config.yaml
n_layer: 13
d_model: 768
n_head: 12
n_kv_head: 4
head_dim: 64
d_mlp: 4608
vocab_size: 8192
activation: "squared_relu"
norm: "rmsnorm"
norm_place: "pre"
norm_eps: 1e-05
positions: "rope"
rope_base: 10000.0
rope_fraction: 1.0
qk_norm: false
attn_scale: 0.125
bias: "none"
tie_embeddings: false
parallel_block: false
init: "uniform"
init_std_qkv: 0.0241
init_std_o: 0.00472
init_std_up: 0.0241
init_std_down: 0.00193
optimizer: "adam_variant"
lr: 0.000371
beta1: 0.9
beta2: 0.99
weight_decay: 0.14
lr_head: 0.00319
grad_clip: 1.0
warmup_steps: 564
schedule: "wsd"
decay_fraction: 0.743
decay_shape: "sqrt"
final_lr_fraction: 0.0
batch_tokens: [65536, 131072]
seq_len: 1024
doc_mask: true
train_tokens: 1043000000
steps: 11308
dataset: "wikipedia_en"
MLP neurons of a small language model. Each row is named by its layer, matrix (up: input weights) and neuron, and shows model dimensions 496-559. Each number is 128 + 32 x the weight over its row's rms, rounded and kept within 0 to 255.
After each neuron's rows, "fires on" lists the tokens most often at its 100 highest values on Wikipedia text that the model never trained on.

L10.up4381 [206  68  97  79 157 126 125 136 173 102 108 177  96 135 102  95 158 135  98 142  92 116 100 141 125 136 107 103 153 121 132 103 139 144  92 178 148 149 142 116  94 140 160  65  95 123 192 107 132 150 134 126 122  87  86 141 134 138 146  89 172 111 105 122]
fires on: "1", "4", "0", "9", "7", "8"

L10.up2088 [ 82 117 135 129 105 158 141 149 142 112 115 125 133 167 171  58  87 187  82 154 191 156 139 118  93 177 105  96  81 126 113 140 151 139 169  80 126  88 113 197 147 114 110 131 144 175  93 164 118 126 108 124 160  69 142  85 124 147 147 100 121 140 128 120]
fires on: " |", " m", ".", "oss"

L10.up2382 [149 151 105  45  97 150 175 178 184 153 129 175 186 139 152  72 109 153  88  96 117 184 137  84 104 142 146 214 119 125 132 167 112 144 126 140  67 118  78 125  89  75 122 177 190 128 210 110 133 157  93 116 147 164  92 143 139  95 112 148 102 158 105 118]
fires on: ",", " is", " (", "\","

L10.up342 [ 93 146 151 137 165 144 137 159  89 172 168 109 204 108 160 148  48 170 178 152 150 103 168 183 135 152 197 140 145 149  51 105 131 175 129 130 135 137  86  94  93 138 137 128 135 159 190 113 159 134 150 161 159 104 152 115 128  94  65 111 172 162 111 112]
fires on: " United", ",", " -", "-", " Preceded"

L10.up3380 [122  52 128  77 160 121 120 138 174 149 161  96 113 114 119  83 100 100  88 133 143  94 125 148 145  92 103 113  91 175 165 166 103 132 104 153 111 140 133 164 142 149 131 132 195 141 181 111  87 136  84 131 101 182  88 173 150 113  83 130 144 123 106 117]
fires on: " ", ".", "4", " member", " −", "1"

L10.up1901 [151  45 113 113 191 121 138 109  84 150 116 179 185 106 139 144 178 164  93 106 128  81 131 122  97 175 128 121 167 102 142  87 143 153 155 127 100 162 124 129 106 172 136 101 171 146  95 181  74  91 120 163 191 109 160 136  75 106 146 117 125 104 112 103]
fires on: " |", "^{", " medalist", " ^{", " Cy", " sc"

L10.up3139 [162 118  77  92 166  82 151 151 155 128  96 173 139  95 121 125 161 124 133 159 140 149  98  93 114 130  85 138 124 151 119 146 124 147 160 164  81  96  74 185  93 211 152 162 147 156 106 171 142  87 172 122 140  80 163 106 124 148 110 119 186 165  93 117]
fires on: " |", "d", " was", " is"

L10.up1551 [150 108 115  73 146 209 124 119 116  70 142  78 113 155  83  80  99 205  89 178 114 149 135 124 103  81 161 132 130 123 137 174 109 108 150  61 107 127 113 139 157 161 126 176 166 113 161 113 171  79 167 121 118 109 120 183 159 215 113 228 121 127 165 138]
fires on: " M", " P", " K", "ch"

L10.up844 [136 129 124 111 200 150 144 164 168 138 126 174 161 117 136 142  89 176  78 119 143 106 153 139 151 153 147 125 151 126 171 117 104 167 150 114 132 148  97 100 203 168 144 151 214  97 151 161 160 178 100 116 142 109 114 175  83 101 122  92  76 101 161  75]
fires on: " |"

L10.up2612 [108 145  95 102  92 135  92 159  90 125 134 190 167 139  99 171 174 133  88 151  85 128 128 116 118 163  83 117 163 153 132 130  81 126 103 116 135 126 160  73 148 130 102 147 151  87 120 137 113 111  71  95 165 107 160  73 147 102  75  86 124 151 109  74]
fires on: ":", "°", "′", "m", " km", "km"

L10.up4112 [114 126 162 129 158 134 174 152  81 119 120 136 115 182 128 103  64 169 135 165 137 142 150 172 165 112 101 144 114 125 127 156  73 199  19 137 139 108 133 183 154 127 114 142 131 173 140 157 164 134  79 137 141  80 128 185 105 137 138 127 119 185 134  78]
fires on: " |", "|", "ED", "HA", "D"

L10.up415 [121 137  82  83  78 113  82 120 151 113 128 100 113 147 140  89 116 196 115  71 119  64 175 102 135  91 140 100 158 143 138 125 117 140 173 115 120 104 166 180 129 102 121 125 107 144 131 166 105  57 123 162 164 115 104 163 146 131  77  84 146 136 118  88]
fires on: " for", " m", " with", "-", " in"

L10.up1208 [178 155 153  93 120  90 118 128 102 104 175  78 144 100 118 104  87 123 151  81 117 179 125  95  66 127 122 142 142  65 200 115 184 108 108 117  60 118 101 144 121 107 137 161 146 144 126 121  88 112 179 104 198 131 207 130 201 112 161  82  85 186  93  89]
fires on: "==", " ==", "===", "\n", " Shin"

L10.up1247 [144 130 127 102 113 122 144 120  73 152 136 139 179 129 189 103  77 143  92 122 170 157 128  49 139 206 155  99 150 168 130  92  81 144 125 106 133 170 107 134 127 102 143 134 139 118 157 160 132 103  95 165 179  98 131  73 157 169 155  71 201 129 113 121]
fires on: " is", " was", "|", "\n", " Pl", ")"

L10.up1157 [187 117 124  65  83 133 145 182 132 119 148 141 186 132 122 136  88 152 154  82  87  89 122  88  67 164 134  92 156 102 141 131 130 169  66 128 156 127 171 150 112 161 157 118 182  61 148 133 127 111 122 120 193 102 136 171 146 161 120 135  59 162  82  88]
fires on: " St", " g", "st", " st", " c", "St"

L10.up684 [ 78  85 126 158 137 122 168  73 148 145 106 156 152  73 129 137 100 168  48 122 133 152 127 103 123 142 102 131 177 124 115 168 145 151 135  57 113 153 157 155  86 120 117 151 115 165 123 149 117 216 106  76 160 141 131 151 227 107 138 111 111  68 185 136]
fires on: " a", "born", " first", "est", " f", " |"

L10.up3854 [137 119 122 166 147  60  99  65 119 154 117 112 122 112 129 103 128 135  85 153  64 160 155 103 154 105 191 125 115 118 133 111 139 133 136  49 135 129  94 137 127 159 161 127 157 167 155  76  93 110 105  55 223 143 125  98 166 115 142 162  91 145 109  90]
fires on: " f", " L", " p", " F", " pl"

L10.up407 [140 105 147 148 111 125 101 178 172  87 131 150 172  98 130 123 121 121 136 148 161 169 163 108  64 162 158 117 145 151  95  87  58  49 102 148 110 183 129 105 123  83 170  95 152 171  73 207 117 153  98 134 118 146 122 176 170 119 126 114 122 148 176 110]
fires on: ".", " which", " to", " that", " is", " by"

L10.up3059 [166 106 137 106 161 190 138 123 130 109 144 178 135 142 101 132  74 164 115 103 194 148 117 132  88 139 138 117 144 106 131 130 116  68 171  92  55 148 114 160 156 148 195 185 118 151  98 147 110  88 128 135 190 166 190 132 100 134  78  95 165 125 112 154]
fires on: " |"

L10.up664 [151 139  76 147 186  92 104 181 147 136 176 111 160 107 142 162 132 127 113 127  91 176 170 107 229 156 144 162 153 105 116 154 143  55  86 126 197 172 139 151 160 154  88 135 128 132 134 113 133  99  70 125 186 110  80 137 112 167 116  81 126 102 100 160]
fires on: " |", "/", " National", " km", ")"

L10.up1371 [124  80 145 149 100 104  65 115 129 112 116 131  70  58  97  98 131 153 103 152 182 172 121 102  91  95 124 129 137 148  95 110  88 179 122 105 130  85 131 189 187 119 194 144 112  62 129 115 141 144 123 130 130 135 110 186 204 148 108  69 150 127 112 109]
fires on: "S", " out", "s", " over", " took", " part"

L10.up1416 [112  79 121 133 101  95 106  91 127 155 120 152  91 126  77  85 129  95 163 123 160 144 146 117 126 109 178 181 114 156 189 148 109  69 143 118  87 138 120 122 135 155 145 175 161 141 159  90 142 131 105 155 110 125  79 155  91 101  74  95 140 175 137  80]
fires on: " to", " tr", " Tr", " well"

L10.up2573 [105 127 146 126  82 174 156 151 172 107 190  78 130 107 107 159 126 175  89 141  99 150  86 114 155 101 206 131 149 133 115 150 156 114  80 126 121 123 136 146 126 102 177 159 138  95 130 131 131 165 142 169  80 111  92 135 119 169  89 102  47 155 107 146]
fires on: " Th", "th", "Th", " And", " th", "id"

L10.up236 [155 171 103 108 174 123 150 145  47 101 156 130  92 130 175  72 116 134 109 124 123  88 124 141 144  87 110 145 131 141 138  57 151  88  64  72 142 124 150  98 106 138 135 129 119 158 161  77 140  94  68 134 163  73 126 161 129  82 138 108 121 192 118 105]
fires on: " J", " P", " Q", "P", "ij", " X"

L10.up2685 [142 104 126 119 150 149 118  91 102 142 167 159  85 100 185 138  96 120  63  58 125 100 141 118  89 138 118 148 159 142 102 110 127 132  91  94  82 139 123  80 142 192 164 140 128 108 158 120 134 102 135 112 168 151 168 144 182 128 142 141 152 137  66  96]
fires on: "F", " F", "f", "if"

L10.up2208 [238 110  93  57 167 135 111 180 142 135 158  74 100 138 150 109 128 156  79  68  97 129 154  80 170 164 110  84 163 120 135 163 103 116 112  99 102 131 173  75 180 140 102 141 201 156 147 119 118 142 116 148  84 114 200 146 112 111  89 125 173 168 137 130]
fires on: "'", "s", "I", "O", "L"

L10.up4333 [130  77 104 147 182 112  63 148 187 189 111 160 143 116 127 118  70 149  88 148 173 109 140  80 126 149 131 198 117 127 156 165 160 141  75 154  95  90 122 142  96  75 142 125 143 106 146 107 137 109 146 138 142  96 194  60 142 137 164  77 125 157 111 105]
fires on: " Be", " Re", " Ke", " De", "e"

L10.up2666 [138  76 133 160  65 124 104 116 121 102 120 233 153  32 189 111 130  96  33  88 110 147 135 144 147 210 154 117 121 130 145 135 101  74  96  87 112 154 110 140 149 157 175 126 153 210 174 106 127  75 182 194 134  65 134 133 104 113 160  91 134 162  76  85]
fires on: " f", " pl", " dr", "mond", "pl"

L10.up1991 [ 85 129 109 124 161 134  89  83 157 123 163 124 185 126 139  95  91 151  81 107 152 124 128  83 117 133 160 139 106 111 135 102 140  90 114  96  53 157  84 130  91 160 151 136 191 178 134 195 159 164 122 139 115  68 160  89 143 154 118 146 143  82 140 150]
fires on: " was", " F", "f", " as", " became"

L10.up2202 [137 165 170 105 119 112 148 150 165 136 132 114  88  72 132  81 112 171 161  96 180 163 162 168 114 159  97 132 173 131 174 128 115 113 166 126 162 101  91 109 175 180 137  64 128 136 122  71 103 132 176 104 169 157 131 163 144 130  95 100 148 212 124 173]
fires on: " ", " Max", "ag", " cont"

L10.up3871 [134 127 134 103 130 109 171  86 144 125  82 178  76 134 176  75 161 112 167 111 190 105 103 180  66 169 170  81 158 113  81 137  91 107  92 128 186 133 162 141 139 139 128  66 130 140 136 156 109 147 125 108 140 103  77 124 139 113  78 144 190 165  56  60]
fires on: " J", " d", " he", " King", " "

L10.up3289 [182  95 126 109 140 141  97 190 121 125 125 194 115 105  86 142 134  85 164  99  76  80 129 129  79 102 101 108 121 174 154 154 152 127 123 161 117 123 162 171  97 142 114 124 116 170  84 143 103 102 135 154 186 157 131  88 136 147 135  96 151 183 118 140]
fires on: " gr", " l", "gr", " Gr"

L10.up1241 [103 151 146 144  50 153  88 169 122 124 126 128 144  92 162 103 121 163 134 150 171 118 163 116 128 155 176  80 155 147 169  96  93 167  64  76 135 148 109 211 120 198 192  87  70 105 132 135 184 104 136  70 155  90 135 110 148 185 126 128 119 159 113  96]
fires on: " G", "H", "Pl", " pl", "1"

L10.up1489 [135 126 100 119 152 149 202 114 122 142 138 183 118  99  94  56 100 121 118 145 110 154 154 112 136 133 224 112 146 161 123 161 132 109 106 127 126 210 162 129 175 148 159 108  99 124 140  74 137  97 134 158  86 128  78  68 139 166 127 124 118 157  97  96]
fires on: " was", " were", "ad", " Ad", " are"

L10.up2760 [141  51 148  77 132  76  94 111 145 142  89 145 124 116 154 139 116 102 137 172 153 189 111 167 189 195 113 131 142  91 152 103 138 133 120 113 127 154 139 161 149 154  88  82 119  77 130 112 167 129 136 153  96 131 139  76 102 159 127 107 132  89  81 163]
fires on: " B", "-", "c", "ö", "j"